From a checkpoint of a small transformer trained on Wikipedia: vocabulary 32000, biases.
MLP neurons of a small language model. Each row is named by its layer, matrix (up: input weights; down: output weights) and neuron, and shows model dimensions 16-111. Each number is 50 + 12 x the weight over its row's rms, rounded and kept within 0 to 99.
Before each neuron's rows, "fires before" lists the tokens most often just after its 100 highest values on Wikipedia text that the model never trained on.

fires before: " to", ",", " by", " that"
L9.up590:70 61 58 37 52 53 70 57 51 54 54 49 54 40 47 41 47 35 59 32 62 59 43 41 46 46 33 52 54 42 49 50 30 56 57 68 34 40 34 28 54 37 54 68 32 68 43 68 52 49 35 50 62 60 56 53 65 51 71 51 47 59 44 27 44 63 44 63 30 65 54 37 34 44 53 58 59 34 57 61 57 58 42 38 45 34 37 73 42 41 47 38 47 54 41 37
L9.down590:30 42 30 47 34 39 31 33 50 38 44 28 58 52 44 44 59 28 27 53 32 41 58 61 59 26 57 42 44 48 62 50 55 65 51 38 59 67 54 68 25 59 63 48 61 53 62 53 41 33 52 42 64 54 46 53 66 69 68 61 30 48 35 38 55 38 63 53 28 70 52 34 52 62 31 47 74 28 18 49 47 35 67 55 70 34 57 65 56 51 60 50 54 60 65 58

fires before: "\n", " |", " District"
L2.up793:66 53 49 39 67 58 57 44 58 52 56 35 44 75 26 64 55 37 71 44 54 66 68 54 43 72 45 54 44 47 45 61 41 43 64 55 34 22 62 45 60 64 43 52 38 67 51 53 59 26 29 56 53 63 53 56 61 39 54 43 47 69 20 27 34 50 46 46 45 38 65 66 55 48 45 48 68 42 31 39 76 67 62 55 51 38 29 80 55 46 40 27 48 59 43 40
L2.down793:50 70 57 61 54 45 47 48 56 61 20 65 37 24 59 60 60 57 52 50 71 33 32 45 64 43 43 42 65 34 63 35 43 45 39 35 55 28 44 28 67 52 37 68 39 64 53 73 44 28 46 65 49 46 58 51 40 25 54 62 39 55 34 46 45 56 57 66 48 45 62 64 70 48 51 64 67 52 60 51 41 45 61 45 79 73 45 57 47 45 41 37 60 62 46 61

fires before: "\n", " |"
L2.up920:75 64 33 59 49 47 39 55 30 60 65 44 57 30 42 75 50 38 77 63 56 53 63 49 34 42 62 43 61 63 59 51 55 39 47 41 39 49 41 52 66 59 30 79 47 58 53 55 67 47 08 57 27 49 60 56 58 32 67 50 50 41 29 42 73 33 64 44 68 16 48 53 55 62 36 66 48 51 42 38 54 67 66 50 51 32 59 48 37 37 48 45 60 40 47 31
L2.down920:39 60 63 37 33 50 62 56 38 33 45 36 53 62 39 38 61 43 32 37 50 42 63 50 48 39 76 59 45 65 39 56 41 43 40 24 51 68 59 83 61 39 51 45 65 58 49 67 46 26 57 46 54 32 64 63 50 27 46 49 60 41 52 52 41 58 59 57 66 31 73 53 39 58 58 56 66 56 59 47 42 51 36 41 54 42 47 56 60 48 58 44 59 52 64 27

fires before: ":", ".", "er", "Z"
L9.up1431:50 50 51 62 41 50 29 36 49 34 43 55 45 72 72 42 48 64 42 61 53 58 50 55 43 69 57 38 30 46 53 57 53 61 43 53 66 52 33 57 72 48 57 31 48 31 59 37 55 41 53 59 51 66 58 45 57 48 40 44 47 52 22 52 51 53 50 45 48 27 33 64 70 56 36 47 59 60 66 71 74 55 40 68 38 42 14 51 77 35 43 58 42 57 52 26
L9.down1431:38 36 10 44 47 36 41 43 51 61 42 50 32 66 44 49 46 42 69 47 44 48 34 59 27 51 67 44 67 54 63 24 40 54 28 56 55 67 41 61 73 56 62 23 54 52 30 69 49 51 73 43 67 39 33 53 52 46 60 48 73 64 39 53 68 74 59 54 46 46 40 55 53 52 29 59 49 45 45 56 58 66 56 70 62 55 62 50 76 53 34 53 54 63 39 41

fires before: " |", " is", "\n", "N"
L10.up1200:54 68 46 56 53 58 69 34 59 32 66 40 61 58 65 59 55 50 45 71 61 52 32 57 36 67 59 17 69 38 51 29 49 65 59 59 60 15 24 63 60 67 61 64 58 49 65 40 55 32 43 70 44 43 46 45 69 54 34 47 28 68 31 61 43 56 56 37 53 56 47 50 57 33 57 39 64 49 31 45 61 33 43 49 39 46 47 66 52 44 46 62 57 47 55 55
L10.down1200:53 50 47 62 63 24 40 78 22 42 63 57 42 56 41 46 58 59 40 67 67 55 39 28 63 51 61 61 40 51 50 29 47 47 47 68 46 66 37 38 63 40 48 54 41 55 17 42 41 50 48 27 43 49 56 64 44 35 54 40 66 68 37 56 53 77 63 63 51 42 51 30 52 54 45 58 71 18 48 62 46 66 63 45 73 39 40 51 51 42 47 57 67 43 48 43

fires before: "s", "ris", "dington", "els", "nia", "naga"
L13.up1117:59 47 63 75 46 27 54 50 33 43 44 55 77 53 49 37 48 73 44 39 51 36 52 58 62 41 69 56 67 43 73 22 53 59 39 67 40 47 39 19 39 53 59 72 45 62 27 62 37 37 53 50 44 42 53 46 50 60 42 39 51 46 43 42 59 59 52 32 37 64 66 79 40 53 43 69 39 45 29 57 51 31 41 47 37 62 38 49 43 31 45 45 46 55 13 54
L13.down1117:29 49 49 46 33 65 51 53 43 69 31 37 64 44 54 51 60 33 80 55 34 56 60 46 42 40 44 48 46 51 42 49 49 46 48 46 26 54 55 58 62 63 25 80 51 52 46 51 58 41 49 50 66 57 41 52 81 44 65 66 67 60 54 30 58 50 52 47 71 43 50 36 59 82 48 39 32 46 37 43 56 68 53 40 34 62 65 55 46 33 47 77 55 57 49 50

fires before: "\n", " a", " an"
L2.up445:51 60 55 59 49 78 48 40 62 34 70 29 67 59 60 52 46 57 50 50 54 63 56 35 61 42 55 26 53 33 69 38 62 39 71 54 63 46 49 48 64 54 59 54 48 75 47 52 50 63 45 50 35 40 57 67 58 52 57 38 49 45 53 49 47 34 61 34 30 47 58 45 46 54 40 36 61 51 42 32 43 36 60 51 41 69 58 47 54 43 42 19 40 60 42 67
L2.down445:41 72 66 39 30 76 38 55 54 37 37 54 65 68 61 48 56 60 48 56 63 33 39 51 56 35 46 47 65 24 65 70 43 43 48 54 57 47 51 26 56 62 51 55 38 53 60 57 27 31 37 55 35 55 72 45 49 29 55 51 60 57 61 17 46 39 61 41 60 55 64 50 59 48 61 34 62 80 61 48 48 53 44 53 46 57 63 52 39 29 53 38 52 46 54 72

fires before: "\n", " ", " 0"
L2.up1157:44 51 47 48 52 48 67 45 46 66 77 40 48 51 58 59 54 50 57 50 58 41 67 36 32 33 52 51 60 43 52 46 59 30 59 41 39 55 43 56 59 36 32 69 39 46 34 51 40 42 36 51 51 51 33 55 48 55 71 52 43 61 44 27 40 65 10 55 56 32 43 37 58 84 64 48 57 49 74 69 61 68 79 54 45 54 59 47 56 49 36 52 64 50 38 51
L2.down1157:39 50 28 73 46 73 44 62 72 43 52 62 64 25 55 68 55 46 50 61 44 35 76 68 51 44 40 43 47 40 38 47 53 37 42 40 26 53 51 54 57 42 60 65 47 43 38 74 53 51 43 67 33 77 54 67 52 52 63 46 34 18 51 43 66 32 66 22 60 30 48 73 57 43 51 68 60 55 42 51 34 40 45 39 66 41 36 39 53 55 47 55 48 31 88 56

fires before: " 12", " 10", " 11", " 14", " 13"
L10.up85:58 50 67 59 58 49 75 56 46 37 73 39 62 56 45 43 65 46 49 51 41 67 55 48 43 77 34 34 67 34 35 26 47 57 59 42 54 53 42 39 74 54 35 56 43 61 47 53 59 56 52 41 54 54 49 38 48 54 70 47 32 42 31 46 54 56 69 35 57 61 47 60 45 40 67 61 52 45 60 44 30 51 45 51 72 70 23 55 61 56 38 79 56 46 27 54
L10.down85:68 41 86 32 58 44 70 49 41 45 77 63 61 75 59 28 60 57 43 68 50 62 46 57 46 78 60 38 62 54 45 36 60 45 49 36 55 50 41 47 49 61 31 40 52 44 55 61 38 44 43 24 79 33 46 67 39 34 73 59 37 53 27 44 47 49 41 33 28 55 59 59 54 53 68 53 33 39 45 50 57 45 46 51 57 66 53 39 46 45 50 59 56 47 34 52

fires before: "\n", " (", " in"
L2.up1279:38 59 55 43 62 42 43 50 66 44 65 42 45 51 44 42 42 38 56 53 41 64 48 39 34 55 41 39 44 36 50 40 47 51 65 63 44 32 57 36 48 41 65 38 37 48 32 52 39 58 40 49 49 32 34 76 75 50 50 49 63 67 60 32 72 41 52 73 38 48 57 61 60 45 64 39 50 35 43 36 64 74 58 54 47 78 47 49 43 51 40 49 38 59 58 58
L2.down1279:53 65 79 47 48 12 49 44 35 29 55 33 46 60 73 24 59 62 48 58 52 39 55 33 50 44 61 52 49 50 59 27 67 67 31 51 57 51 70 47 59 55 48 50 48 63 40 62 37 32 45 62 56 60 64 59 48 14 36 52 41 54 60 62 59 49 52 56 50 42 70 57 49 41 65 47 40 63 42 64 49 60 27 51 59 50 74 32 60 43 34 36 54 49 89 66

fires before: " to", " in", " with", " from", " on", " by"
L9.up1527:39 36 47 60 55 62 60 43 37 45 54 47 64 56 63 50 69 43 42 56 65 25 72 57 54 35 59 48 61 46 39 24 33 43 47 22 63 38 38 50 43 56 50 67 52 62 49 51 47 44 38 63 78 25 56 49 46 52 36 47 56 66 28 68 39 66 29 54 44 53 55 42 45 52 47 55 50 52 46 55 46 39 40 40 46 15 51 77 16 29 47 55 51 37 48 54
L9.down1527:40 48 76 64 62 46 68 45 46 27 42 43 38 53 62 43 35 73 39 50 45 51 47 52 48 54 58 46 56 54 46 43 57 56 44 58 46 41 47 41 43 43 49 57 51 52 70 55 46 34 51 56 45 48 29 59 40 55 66 36 42 52 33 58 59 43 64 45 68 58 72 51 41 43 43 70 43 52 37 42 42 61 59 58 60 53 46 53 26 83 44 56 49 57 50 47

fires before: "\n", "-", " ", " He", " The", " It"
L13.up51:61 50 46 59 49 36 69 51 65 43 51 40 60 59 44 46 47 49 55 37 72 34 63 64 41 52 68 38 59 36 50 54 37 59 50 57 68 58 36 69 58 42 69 58 53 60 62 48 35 64 42 52 35 56 67 70 50 51 37 42 19 65 41 29 39 46 40 45 34 44 39 10 43 88 36 42 55 46 54 51 57 45 37 52 54 61 60 43 27 35 44 28 62 56 44 45
L13.down51:43 46 59 61 46 44 64 52 37 57 41 45 48 46 40 44 47 52 61 69 60 33 50 54 76 47 47 55 40 54 42 57 54 60 31 56 50 55 50 74 44 67 51 49 42 42 48 38 53 43 47 62 46 54 56 51 45 65 58 50 59 41 55 47 56 13 52 49 65 62 63 52 68 26 61 57 40 55 53 41 57 64 62 69 50 51 41 80 59 46 48 55 46 61 52 51

fires before: "\n"
L13.up709:51 57 56 52 40 43 58 62 46 61 53 45 51 49 66 28 55 33 61 59 55 28 43 42 34 58 67 44 52 58 47 27 61 58 46 35 59 61 61 54 62 61 55 65 48 59 40 61 50 53 46 57 76 34 41 38 60 49 51 53 54 60 46 32 49 40 49 54 49 17 46 63 47 60 45 59 36 56 58 61 62 34 39 43 55 35 36 49 49 21 37 50 39 35 55 60
L13.down709:50 72 63 55 51 54 48 68 39 36 32 52 51 56 51 35 62 35 53 59 58 43 51 55 52 48 68 41 65 61 58 47 49 53 57 51 54 44 40 56 45 56 44 73 76 73 55 41 55 48 43 41 44 33 45 57 50 44 42 43 48 55 52 36 41 40 42 33 52 33 52 60 44 62 55 60 64 38 61 45 53 43 41 45 49 35 33 75 29 55 31 47 49 39 56 49

fires before: " by", " to", " as", ":", " in"
L9.up1424:64 44 45 34 62 48 53 68 52 41 70 50 63 49 42 37 58 54 68 47 90 48 59 53 39 57 48 36 49 58 55 56 46 53 44 53 34 64 36 68 59 42 68 63 57 69 55 53 51 37 29 46 50 42 51 56 66 43 58 49 45 63 48 45 52 52 52 27 33 38 56 67 47 65 48 50 70 48 54 60 45 52 42 59 82 34 50 56 65 66 38 46 62 69 31 48
L9.down1424:44 56 67 58 30 61 76 56 65 63 55 42 33 54 58 64 47 40 44 65 49 41 60 33 56 44 51 60 55 37 62 46 34 26 44 48 12 64 59 68 64 41 19 54 43 57 12 63 43 36 71 38 77 53 43 29 40 53 48 49 45 58 47 58 37 48 54 71 74 52 64 55 55 53 38 71 61 23 55 59 58 39 25 55 66 46 48 47 45 25 35 55 51 39 60 57

fires before: " 12", " 10", "f", " 11", "w", " 8"
L10.up1236:52 52 57 47 57 36 55 53 27 47 70 49 44 65 53 40 47 48 55 59 35 65 46 72 43 61 42 44 62 33 29 39 56 54 78 30 55 55 46 45 55 60 40 58 53 50 47 43 50 74 58 42 46 48 43 48 64 67 34 46 68 53 32 47 44 50 67 18 59 51 29 53 49 41 53 53 47 44 71 52 57 57 36 45 51 49 37 56 61 43 55 67 38 31 43 43
L10.down1236:54 42 56 53 72 62 59 55 35 53 66 47 42 29 52 43 50 32 41 65 47 37 69 73 43 73 47 46 70 54 26 52 54 51 53 30 43 65 30 41 51 45 59 39 47 42 45 62 44 67 67 39 48 54 48 51 55 52 47 46 52 69 37 57 39 41 82 41 52 42 34 51 47 29 50 34 38 37 74 49 58 63 34 58 56 54 32 63 59 41 61 66 43 40 34 45

fires before: "\n", " the", "-"
L2.up53:61 47 58 66 39 43 47 57 61 71 52 32 56 39 57 57 58 61 69 53 73 49 80 47 42 47 57 51 53 59 18 56 57 60 48 50 47 54 72 42 58 47 51 68 62 23 43 70 68 36 51 32 56 50 71 67 63 58 56 44 42 58 39 33 34 61 55 46 40 38 65 61 69 41 50 64 72 58 30 42 54 33 31 61 55 51 41 29 47 35 28 26 46 80 28 48
L2.down53:45 55 37 55 49 61 61 48 50 49 49 33 42 58 64 64 76 52 42 49 40 50 51 63 49 40 55 54 40 50 58 43 56 21 43 48 57 44 65 39 41 52 47 48 41 57 69 56 46 53 30 43 56 55 58 46 40 37 43 42 61 46 52 44 65 56 53 52 50 69 39 51 42 48 31 53 34 59 38 30 61 49 61 61 50 49 65 66 30 39 51 36 48 46 53 59

fires before: "-", "\n", " "
L9.up317:63 63 58 59 39 46 71 66 56 63 35 65 46 47 27 46 44 51 55 57 43 45 76 63 29 33 68 57 54 64 48 22 49 46 52 55 73 48 32 35 66 58 49 42 58 38 46 67 78 52 38 38 71 56 62 50 39 34 54 48 45 45 60 63 53 30 48 57 54 37 40 47 53 47 51 40 45 29 61 55 53 40 40 61 32 56 40 50 50 34 41 38 48 65 52 55
L9.down317:60 48 60 62 46 55 46 77 52 46 44 64 30 31 64 55 66 35 39 54 36 50 62 47 41 56 43 62 55 61 46 46 47 59 44 50 43 56 58 66 37 52 50 24 62 46 68 61 43 43 57 49 33 63 42 37 43 33 72 50 54 44 66 64 45 49 50 61 49 40 52 91 57 55 65 61 44 65 58 46 40 68 53 78 48 54 46 68 62 69 36 47 37 47 50 59

fires before: "us", "ian", "ary", "es", "<"
L9.up794:43 35 57 39 27 42 51 52 52 27 44 37 46 65 49 61 52 43 41 56 63 65 49 42 71 44 51 56 77 36 31 57 45 59 61 59 66 44 52 30 51 45 39 77 62 65 47 26 58 45 35 34 16 74 45 59 46 51 44 62 57 46 45 28 47 38 39 51 58 45 61 65 51 66 41 64 52 41 46 37 54 40 44 46 34 48 42 56 46 51 51 41 30 50 54 59
L9.down794:40 29 35 68 32 41 72 35 46 70 43 40 41 73 52 33 64 53 56 56 72 48 41 51 70 39 57 51 53 50 40 51 58 30 42 54 43 62 49 48 55 45 59 77 60 48 57 71 49 55 46 36 48 33 58 41 69 33 67 63 69 56 51 30 51 57 44 31 49 54 62 42 62 57 54 56 42 46 39 39 53 43 46 42 43 54 71 45 54 54 47 31 47 56 49 34

fires before: " |", " to", ".", ","
L9.up1150:43 71 60 73 53 26 64 61 16 43 54 37 71 51 48 36 50 55 56 65 72 20 63 46 42 57 73 43 69 47 58 46 43 50 50 55 48 42 48 54 40 58 69 43 82 36 60 61 60 58 45 70 57 50 46 64 70 64 34 55 58 48 58 40 48 52 64 64 21 47 27 33 52 55 54 60 64 27 44 52 38 21 42 43 54 39 60 52 43 51 36 46 49 64 44 60
L9.down1150:51 49 65 60 38 52 63 66 62 50 52 44 43 74 48 75 43 58 47 55 58 39 49 47 39 55 56 41 49 44 41 69 31 50 48 66 39 60 43 67 53 54 24 44 42 34 70 41 54 48 41 51 55 56 63 54 69 29 37 50 36 64 52 55 38 72 50 63 58 54 46 59 50 34 25 39 57 61 37 43 58 60 57 52 66 57 48 50 65 50 37 56 49 65 41 53

fires before: " a", "\n", " the"
L2.up596:60 68 48 36 79 42 51 26 49 34 74 58 71 58 35 43 66 63 40 29 53 67 41 62 60 56 71 33 44 40 29 48 46 41 49 47 41 27 50 47 59 51 48 49 50 74 54 34 38 46 45 63 32 69 40 72 61 49 52 38 57 65 59 60 35 48 58 41 54 55 55 56 60 56 61 22 68 49 49 49 69 73 39 51 49 43 49 42 40 41 47 51 46 44 54 56
L2.down596:37 53 48 45 41 52 53 65 69 39 47 53 43 56 67 50 43 81 56 61 55 42 44 53 37 30 56 38 73 38 73 57 56 35 34 66 45 65 34 38 37 40 41 53 53 45 53 60 66 15 59 42 45 49 33 56 49 40 70 49 42 50 54 44 58 69 47 61 51 66 67 45 43 19 58 73 57 58 43 51 38 72 49 53 57 70 44 26 31 38 61 41 62 49 63 42

fires before: " to", " by", "on", " for"
L2.up585:55 48 45 45 47 46 56 67 54 54 52 71 52 58 52 62 85 40 75 38 43 29 49 50 57 33 44 48 48 51 52 28 52 70 57 67 55 53 55 53 39 48 62 43 43 69 44 47 32 36 52 44 53 33 36 56 53 41 58 67 35 45 43 77 39 64 33 17 38 35 58 74 34 63 52 45 58 40 61 62 43 45 77 60 41 51 49 76 55 61 49 43 45 46 26 57
L2.down585:71 66 40 80 59 53 64 55 45 46 54 65 47 42 38 59 56 65 39 65 38 64 53 49 45 46 53 42 39 45 65 42 39 25 60 40 56 71 50 30 47 60 56 54 34 53 46 46 29 59 60 64 63 40 46 58 79 58 51 40 44 67 53 31 44 47 57 60 29 64 68 18 61 46 66 38 21 31 45 50 64 50 60 66 44 41 51 50 46 63 52 56 36 55 52 66

fires before: " |", ",", "–19"
L9.up1103:44 47 55 62 41 57 61 50 40 51 46 64 61 48 37 74 48 42 30 83 49 23 38 54 72 57 41 50 54 59 56 56 47 43 74 64 73 45 46 41 48 53 26 42 54 56 56 51 54 42 40 46 39 53 66 49 65 42 58 48 40 51 63 36 39 40 71 26 66 47 46 58 54 57 64 67 59 28 59 53 69 58 65 35 27 53 27 52 61 39 40 40 70 42 62 60
L9.down1103:75 64 21 49 42 38 54 64 75 64 37 54 14 44 36 61 42 58 44 49 63 44 54 46 49 38 54 55 67 38 52 41 45 48 47 35 23 46 53 71 49 59 41 48 46 34 63 43 31 43 63 52 58 63 54 50 31 50 50 42 39 62 66 47 50 71 34 64 59 62 64 54 60 36 38 42 43 26 16 48 47 71 71 64 42 53 47 46 63 64 46 46 29 70 48 39

fires before: "\n", "s", " to", " ("
L2.up452:51 67 50 52 46 47 71 60 57 41 63 45 39 32 49 64 35 35 62 54 62 35 36 45 49 61 51 45 59 33 37 31 38 47 60 44 48 34 47 27 55 61 39 55 39 37 51 65 51 57 42 58 55 54 40 53 67 38 48 42 56 64 42 28 59 47 48 57 52 49 29 50 58 44 66 59 63 50 38 19 45 38 32 54 46 38 44 59 25 35 42 53 42 48 51 60
L2.down452:56 55 67 50 46 40 73 43 39 57 50 47 55 64 57 31 44 63 39 55 65 28 57 58 58 44 84 50 50 34 46 37 67 55 55 55 60 49 66 47 34 41 58 50 40 56 22 55 38 44 57 44 67 59 78 73 51 25 20 49 58 59 65 54 64 79 51 43 57 42 38 48 46 38 56 51 63 58 57 39 47 39 22 47 53 54 68 52 49 62 58 31 53 52 67 52

fires before: "y", "t", "ot", "kar", "ary", " by"
L9.up358:36 59 47 56 39 52 40 49 51 36 63 59 48 85 44 42 43 47 67 52 72 59 45 33 31 54 28 58 50 24 53 55 33 53 44 54 28 63 44 39 37 49 67 55 51 43 72 40 58 49 32 26 49 63 50 53 69 54 46 78 48 46 65 48 62 33 33 42 58 58 73 51 46 41 54 44 68 46 51 37 74 42 23 52 57 62 10 49 62 69 43 54 43 49 57 61
L9.down358:53 33 46 52 46 44 34 53 58 70 39 56 27 80 77 35 56 61 42 52 22 33 41 31 53 64 56 49 61 56 34 42 42 41 46 47 54 58 39 66 50 49 46 31 54 23 53 57 60 55 55 67 44 25 55 53 47 59 41 59 59 51 63 45 60 49 46 56 68 56 71 37 60 59 44 53 68 46 57 44 53 42 61 37 55 54 45 40 50 63 35 55 59 75 51 59

fires before: ".", ")", "\n"
L13.up969:60 53 54 48 32 70 46 40 40 58 70 48 51 47 41 31 83 49 41 51 62 38 43 32 41 50 31 38 67 54 50 54 37 24 62 27 63 63 63 64 39 54 63 40 80 38 54 57 67 67 64 64 36 49 39 42 44 38 50 32 60 61 60 32 39 41 46 63 29 60 29 80 62 46 29 36 44 53 59 47 40 54 66 49 51 34 41 46 40 41 40 61 72 43 38 64
L13.down969:74 51 59 42 54 62 57 53 49 59 42 49 54 54 44 57 47 35 39 48 22 32 33 53 54 58 49 47 35 61 59 70 51 28 65 53 44 56 48 48 58 54 50 66 46 59 54 50 45 61 60 59 46 77 62 50 48 54 65 54 56 40 57 43 55 56 57 58 52 64 19 53 51 31 43 55 56 70 37 49 50 48 34 56 79 71 47 42 52 34 44 47 47 41 63 56

fires before: "'", " 10"
L13.up745:50 56 55 32 60 50 69 66 44 55 59 63 38 81 33 62 31 40 68 54 29 72 82 38 40 57 48 35 35 49 45 60 66 45 56 42 44 52 53 49 56 57 58 49 66 41 40 64 42 61 41 63 55 57 37 47 77 72 56 36 55 28 27 58 25 49 58 61 41 45 58 83 49 56 41 33 57 62 47 65 53 69 53 43 50 67 25 53 23 59 49 58 35 43 46 52
L13.down745:58 44 39 45 39 60 49 56 41 40 61 35 57 42 60 28 38 54 42 65 53 43 33 54 68 57 48 62 37 48 50 35 38 50 39 45 49 46 51 56 63 40 37 48 48 52 27 54 54 30 79 57 45 42 48 57 32 56 54 34 38 49 52 65 66 54 45 41 67 47 49 47 30 52 41 51 33 34 61 40 57 52 44 63 61 44 61 46 55 41 65 54 49 47 67 27

fires before: "ing", "ed", "es", "ary", "up"
L9.up285:52 43 29 57 26 40 53 52 54 30 40 83 68 61 56 47 43 32 76 41 48 61 46 43 58 63 36 47 55 35 64 54 45 70 50 53 52 31 60 41 29 46 49 66 47 67 36 39 60 52 39 34 54 53 50 59 44 43 55 25 33 32 42 33 65 52 43 45 52 47 47 43 51 60 60 40 59 52 51 78 52 77 60 48 47 25 29 59 53 55 57 35 39 40 57 46
L9.down285:50 45 35 52 25 40 40 49 40 68 34 42 40 60 37 48 74 61 40 48 43 45 50 30 60 49 67 56 50 68 51 41 61 31 12 49 55 51 44 83 32 53 33 42 64 37 50 53 55 80 68 52 63 34 58 73 39 53 35 64 79 58 48 57 46 52 46 47 45 41 60 51 44 23 22 63 58 49 38 55 29 62 56 47 42 49 48 45 48 39 27 77 65 55 53 48

fires before: " as", " for", " in", " by", " to", ":"
L13.up992:54 59 55 51 58 43 34 78 39 71 49 60 67 62 47 45 52 62 52 37 52 29 49 36 46 56 68 49 54 59 44 42 56 72 45 44 27 42 35 51 39 38 49 49 64 58 56 49 40 32 45 43 61 29 59 50 52 58 65 54 60 28 36 47 52 60 31 50 44 65 60 61 69 53 48 74 43 28 45 61 64 52 49 59 50 37 59 42 55 45 45 39 67 63 27 58
L13.down992:66 45 60 71 50 38 56 74 32 51 40 55 50 40 54 39 57 38 45 46 31 54 40 31 32 28 62 35 58 44 32 53 44 53 55 54 31 37 82 37 35 38 39 58 41 47 65 67 70 48 58 58 68 52 50 68 42 82 56 38 75 33 37 49 58 45 67 59 67 41 23 63 39 29 44 38 48 57 45 44 49 42 51 50 56 42 53 66 56 46 50 44 71 32 64 52

fires before: " as", " in", " of", " by", " on"
L10.up999:57 34 54 77 52 44 56 49 30 40 35 29 68 40 73 23 61 58 46 51 58 49 40 49 58 48 49 55 49 65 38 31 53 45 49 39 53 40 41 56 59 64 69 54 46 48 45 54 51 31 59 64 46 64 58 48 65 55 38 53 54 55 38 60 44 58 40 59 28 51 57 54 56 43 61 37 72 69 52 28 51 38 56 47 55 37 56 60 56 17 47 31 57 56 49 60
L10.down999:56 50 55 53 63 56 55 47 69 50 40 39 58 44 62 56 44 52 59 33 28 79 59 45 61 52 42 42 54 28 43 51 61 72 54 41 64 43 53 67 21 41 77 41 57 39 69 64 48 47 47 64 44 39 63 36 42 48 60 47 63 46 31 56 46 62 45 39 42 57 50 50 22 65 36 57 70 38 60 54 52 64 46 48 56 56 41 57 48 70 49 62 61 60 44 52

fires before: "s", "ivers"
L9.up517:73 38 57 52 60 50 52 45 50 44 36 67 66 67 44 74 62 48 62 58 38 53 48 59 55 50 47 53 88 44 48 30 52 47 61 61 39 37 67 12 60 61 34 61 56 80 27 64 62 51 54 37 48 58 61 70 51 50 62 35 44 28 52 49 54 52 45 46 34 47 52 57 50 66 34 58 49 52 49 82 50 68 77 42 48 54 57 58 48 39 49 35 60 41 44 38
L9.down517:62 66 64 54 51 45 43 48 25 74 39 36 55 55 48 48 52 42 48 55 42 47 72 42 53 52 65 61 59 52 30 39 66 31 44 51 55 59 48 53 53 66 41 47 56 53 43 53 61 69 48 50 51 27 57 27 44 29 67 48 52 41 50 47 44 66 61 83 62 52 51 44 32 61 38 45 53 32 27 56 46 40 70 36 41 31 64 57 71 31 43 66 51 65 49 47

fires before: "\n"
L2.up670:75 56 53 57 36 50 53 67 53 32 47 43 47 29 38 74 51 52 69 52 63 43 45 68 56 53 64 48 80 60 37 43 42 58 53 51 47 38 79 47 66 45 40 58 79 40 48 57 74 44 44 60 42 58 69 45 58 45 46 44 47 44 31 61 62 64 44 58 58 45 66 64 63 36 45 67 53 68 48 56 44 27 35 59 36 49 40 46 30 55 42 43 63 51 24 53
L2.down670:57 46 57 61 39 43 61 47 54 58 48 52 41 60 63 45 55 50 61 43 49 35 39 64 49 42 56 61 53 35 45 58 45 47 42 33 60 46 57 31 47 53 73 30 39 42 18 42 35 29 57 69 65 45 67 48 54 23 37 48 53 76 59 60 40 57 30 49 46 66 52 52 55 32 65 57 74 63 31 44 77 48 43 50 36 58 49 65 54 56 38 54 38 63 58 54

fires before: "y", "ar", "yl", "vár", "ary", "rah"
L9.up764:66 65 61 76 73 55 41 46 45 39 45 61 52 63 56 53 45 41 48 60 66 55 53 56 62 64 36 33 67 40 71 61 52 52 71 54 37 52 43 25 29 51 29 61 48 57 63 30 60 62 25 20 47 59 46 73 43 35 35 59 39 35 50 26 38 64 35 51 59 38 58 39 41 41 69 54 43 52 49 24 61 66 58 38 32 42 08 51 26 50 50 46 46 55 50 66
L9.down764:78 37 68 53 68 55 57 38 61 70 43 65 44 72 40 46 50 49 39 55 23 42 56 53 45 64 51 59 67 61 48 62 58 46 23 61 35 68 49 55 52 37 27 56 51 33 46 79 46 46 47 32 50 44 62 53 43 53 42 54 56 28 46 54 39 46 56 49 77 60 41 42 35 54 42 46 47 54 45 30 46 43 61 46 57 39 49 32 35 53 37 48 60 73 45 52